MLP neurons of a small language model. Each row is named by its layer, matrix (gate and up: input weights) and neuron, and shows model dimensions 32-95. Each number is 128 + 32 x the weight over its row's rms, rounded and kept within 0 to 255. A neuron's up and down rows have the sign that makes its largest values positive.
Before each neuron's rows, "fires in" lists the words (lower case) most often at its 100 highest values on Wikipedia text that the model never trained on.

fires in: "not", "t"
L5.gate678 [137 107 195  95 181 121 151 131 163 118  99  96  94 130 137 107 154 187  97 154 114 136 118 118 129 177 100 114 189  47 109 179  95 101 108  91 137 176 116 113 138  89 111 119 126 138  73 160  64 110 146 137 128  74 108  91 135 129  44  72 116 151 188 123]
L5.up678 [196 102 170  79 114  89 171 118 125 123 147 146 139 121 107 102  99 126 121 118 147 129 175 168 126 222  85 110 132  93 116 132 139 113 149 158 122 102  58 154 110 132 124 113 106 121 146 197 110  75 133 131 118 100 127 134 150  92 117 112  97 111 173 212]

fires in: "the", "a", "of", "american", "tuber"
L5.gate733 [115 135 153 156 140  59 114 136 127 134 128 105  84 136 123 118 122 120 110 149 131 106 102 132  80 134 170 170 172 222 105 154 171 144 131 149 152 130 140 150  96 127 148 158 125  90  47 135 106 158 122 121 155 127 171 116 143 182 100 120  97 146 134 136]
L5.up733 [131 123 149 121  84 106  92 109 120 116 139  69 151 198 183 116 157  89 142 142  80 119 137 115  97 113 115 184 148 120 189 142 151 124 159 175 124 145 132 146 142 193 153 109 137 166 121 167 116 152 148  93 129 122 170 179 117  95 127  56  91 171 130 152]

fires in: "as", "served", "to", "held", "and"
L5.gate1329 [129  72  69 161 154 123 122 144 153 172 120 126 156 118 137 108  71  68 179 146 161  91 139 135 107 103 128 146  51  65 134  91 136  90 153 211 108 120 125  93 135 161 118  86 172 151 109 101  84  84 125 134 144 195  98 114 144 129 136 150 114 170 107 102]
L5.up1329 [165 116  91 103 176 113 119 139 112 149 151 100 136 140 146 136  88  73 123 101 198 117 127 155 127 134 202 119 159 121 141 123 120 110 111 113 162 104  70 132 179 108 144 195 106 179 132  94  92 165 110 202 153 157 113 181 105 122 165 101 163 138 108 107]

fires in: "by", "among", "to", "well"
L5.gate79 [217 115 129 155  96 135 177 109 125 155 120  92  75 189 137  60 124 126  83 178 134 116 105  94 112 203 154  85 122 106  79 168 157 116  94 162 123 114 120 111  50 138 131 160 124 150 181 128  69 159 110 138 114 123 116 142  92 127 147 160  95 103 150 172]
L5.up79 [149 151 155 109 187 116 164  77 165 134  81 165 135 136 158 122 180 146 157 169  90  66  98 111 162 123 114 187 134 148  84 161 122 135 101 131 119 133  99  80  89 130 164  98 174 136 137 129 102 118 104 150  83 110  70 146 116 115 152 132 124 117 117 144]

fires in: "under", "over", "us"
L5.gate171 [ 84 128 148 158 125 128 143  69  63 130 106 111 107 146 103  97 135 141  76  74 135 157  73 136  74  84 104 145 148 165 106 140 121  77 143 104 156 201  91 134 100 141 166 141 148 131 138  94 115  54  56 145 139  81 151 124 147 105  75 106 125  94  91 145]
L5.up171 [129  75 108 121 112  95 109  97 127 102 147  81 139 124 217  69 127 161 121  99  88 164 160  91  89 110 106 149 117  65 167 137 105 200  76  64 163 156 102  95 148  82 116 172 166 146 121 120 134 145 143 186 115 142 103 128 117 157 101 128 109 154 134 146]

fires in: "just", "only", "almost", "than", "approximately", "about"
L5.gate1324 [136 152 109 128 121 161 140 127 162 166  99 123 147 183 131 179  95 192 100 190  81 188 137 125  74 149 155 129 129  86 121 159 148 105  80 102 142 168 109 133 129 100 102 117 125 120 146 123 100 111 161 102 161 103 130  83  91 159 106 113 152 184 147 138]
L5.up1324 [129  99 106 106 164 123 174 148 101 138 128 101 160 177 144 158 156 145 127 136 157 216 145 126  97 120 142 112 103 123 148 150  92 144 100 192 119 140 104 205 126 108 156 150 128 189 113 129 134 120 156 132  99 116 158 153 147 198 161 115 195 139 164 135]

fires in: "and", "before"
L5.gate1113 [139 150 113 106 137 117 154  75 129 109 140 169 118 110  92  95 151 126 157 105 152  81 139 116 140 108 127 197  78 121 127  39 123  90 118 102 139 151 112 147  94 189 130 100 149  93 144 138 146 143 100 120 169 223 108 170 176 154 135  69 125  99  91 107]
L5.up1113 [115  63  86 138 123 175 155 126 133  98 145  94  60  89 125 120 167  94 152 164 100 142  69 128 173 133 174  75 135 143 153  82 168  97 189 111 150 144  47 124 130 108 119 151  74 138 127 124 166 110 161  96 163 142  86 141 114 134 148  79 122 100  79 160]

fires in: "as", "list", "and", "paramount", "is"
L5.gate1123 [ 66 131  90 112  73 133 167 156 119 156  97 126 139 121 136 163 111 150  58 123 128  86 114 154 112 113  96 141 105 171 117 152 146 121 112 179  97  94 158  87 134 167 130  84 138 108 152 134 172  73 139 132 124 104 112 173 132 144 128 105 158 155  95 137]
L5.up1123 [113 101 146 110 136 137 144 136  83 138 100 152 186  99 120 194 124  83 112 108 127 140 150 136 172 122 157 144  88 136 117 129 201 113 154 145 128 162 178  91 139 165  98  40 190 136 174 157 135 132 147  99 147 148  88 116  93 126 143 124 100 229 173 147]

fires in: "to", "only", "at", "about", "not"
L5.gate352 [156 169 136 144 110 115 145  89 114 153 158  89 101 107 135 173 112 113 104 170 158 143 119  80 120  72 148 214 187 118 133 153 119  68 134 116  89 114  89  63  85 116 102 155 127 155 112  97 163 127 120  94 154 168  97 141 125 166 174 115 170 157  62 183]
L5.up352 [124 129 139 144 169 158 140 160 106 139  89 134 168 177 150 126  70 121 112  79 185 155 158 189 147 189 135 129  97 178  96 141  86 118 153 123 136 160 172 142 130  68 142 167 115 128 156 148 143 110 112 172  89 123  82 165 111 112 144 207 107  86 159 145]

fires in: "a", "aurora"
L5.gate1281 [ 68 178 119  60 136 147 146 104 106 118 186  94  96 132 130 144 115 147 128 182  87 166 114 109 111 100 158 154 133 134 114  81 132 121 107 112 127 140 170 146 154 142 127 175 139 148 125 148 163 132 119  97 112 182  52 198 137 161 121 168 113 156 112 151]
L5.up1281 [134 122 126  71 161 148  89 101 123 133 181 155 164 139  71 128 176 108 104 113 131 228 121 143  92 127 172 119 107  97 114 142 117 142 180  31 118  73 101 115 147 131  99 183 120  72 170 146 165 150 117  84 122 126 146 124 124 183  73 137  96 132 130 167]

fires in: "of", "by", "on", "included", "to"
L5.gate290 [153 146 175  94 103 117 141  96  95 118 195 141  57 152 142 116 147 185 176 129 127 100 136 118  62  89 159  96 155 148 114 145  90 113 151 128 140 126 122  98  99 117  81 145 141 129 128 153  99 102  44 143 131 134 130  83  68  61 160  71 169 156 131  98]
L5.up290 [154 120 185 109 168  83 131  63 111 152 173 143  59 173  95 194 121 174  81 144 127 123  82  74  89  93 139  93 126 187  93 117 130  92 132 147  82 149  97  90 124 120 119 160 118 123 139 155 127 160  96 141 108 145 124  88 110 151 123 138  85 171 131 156]

fires in: "air", "north", "south", "fire"
L5.gate147 [ 94 159 228 171 169 160  83 141 101  86 123 125 166 143 176 144 111 109 145 100 139 131 147  93 123 112 119 139 106 192 107 129 175  96 175 100 115 100 135 155 111 146  58 152 180 151 184  90 178 170 118 145 123  91 152 132 140 125 128 146  87 118 113 167]
L5.up147 [105 100 132 123 136 150 130 169 149 137 135 147 144 117  52 155 104 128 128 170 118 210  92 139  95 118 164 126  78 102  92  47 146 131 197 154 101 167 178 150 137  92 157 101 161 109  78  98 145 139  82 131 132 111 160 107  96 147  78 106 134 170 193  92]

fires in: "not", "has", "never", "episode"
L5.gate624 [115  93  92 109 147 158 133 109 152 125  68 166 112 182 125 179 157 101 124 110 132 148 156 137  86 160 132 179 188 124 118 144  91 108 152 111  70 103 182 133  90 114 130 138 155 113 181 129 105 147  90 153 120 107  56 139 160 151 115  58 133  34 190 131]
L5.up624 [160 111 124 154 139 109 132 165 125 122  93 114 131  65 157 157  88 140 122 148 125 100 104 105 128  67 131 159 169 125  87 156 113  81 149 146  65  83 116  98 197  87  88 147 154 114  68 168 133 128 140 143  93  80  91 123 122 152 155 108 124 190 108  91]

fires in: "south", "north", "west", "east", "transition"
L5.gate213 [187 107  87 139 146 139 194  75 156  93 174  87 169 128  90 202  84 103 150 154 156 175 141 103 100 175 146  86  99  67 120 137 135 144 140  86 114 112 133 109 112 144 143 129 147 136 111 125 133 135 164  69 135 103 195 144  99 196 127 112 168 107 126 137]
L5.up213 [ 97  82 147 126 166 108 145 123  63 116 158 135 143  94  88 111 159  82 117 172 111 139 110 179 159 134  65 161 108 125 168 112  70 129 125 184 134 104 213 181 100 101 123  96 152 175 160 145 217 129 112  95 146  99 102 131 161 116 167 137 103 123 178 134]

fires in: "1", "2"
L5.gate402 [121 140 140 139 149 134 215  85 127 128 162 160 122 144 145  76  98 120 118 160 105 145  88 179  60  95 120 158 138 132 113 176 129 115 202 167 108 141 101  80 103 106 142 130 109 177 122 159  67 112 169 186 135 124 126  77 116  85 129 153 119  78 147 110]
L5.up402 [141 130 122 142 142  98 128 129 156 155  57 107  50 161 112  89 125 145 127  81 147 119 120 153  89 137 170 132  77  93 185  86 125 116 157 117 131 142 131  82 117 108 138 148 105 136 106 129 125 101 147 114 121 147  86 111 106 107  76 148 105  79 137 146]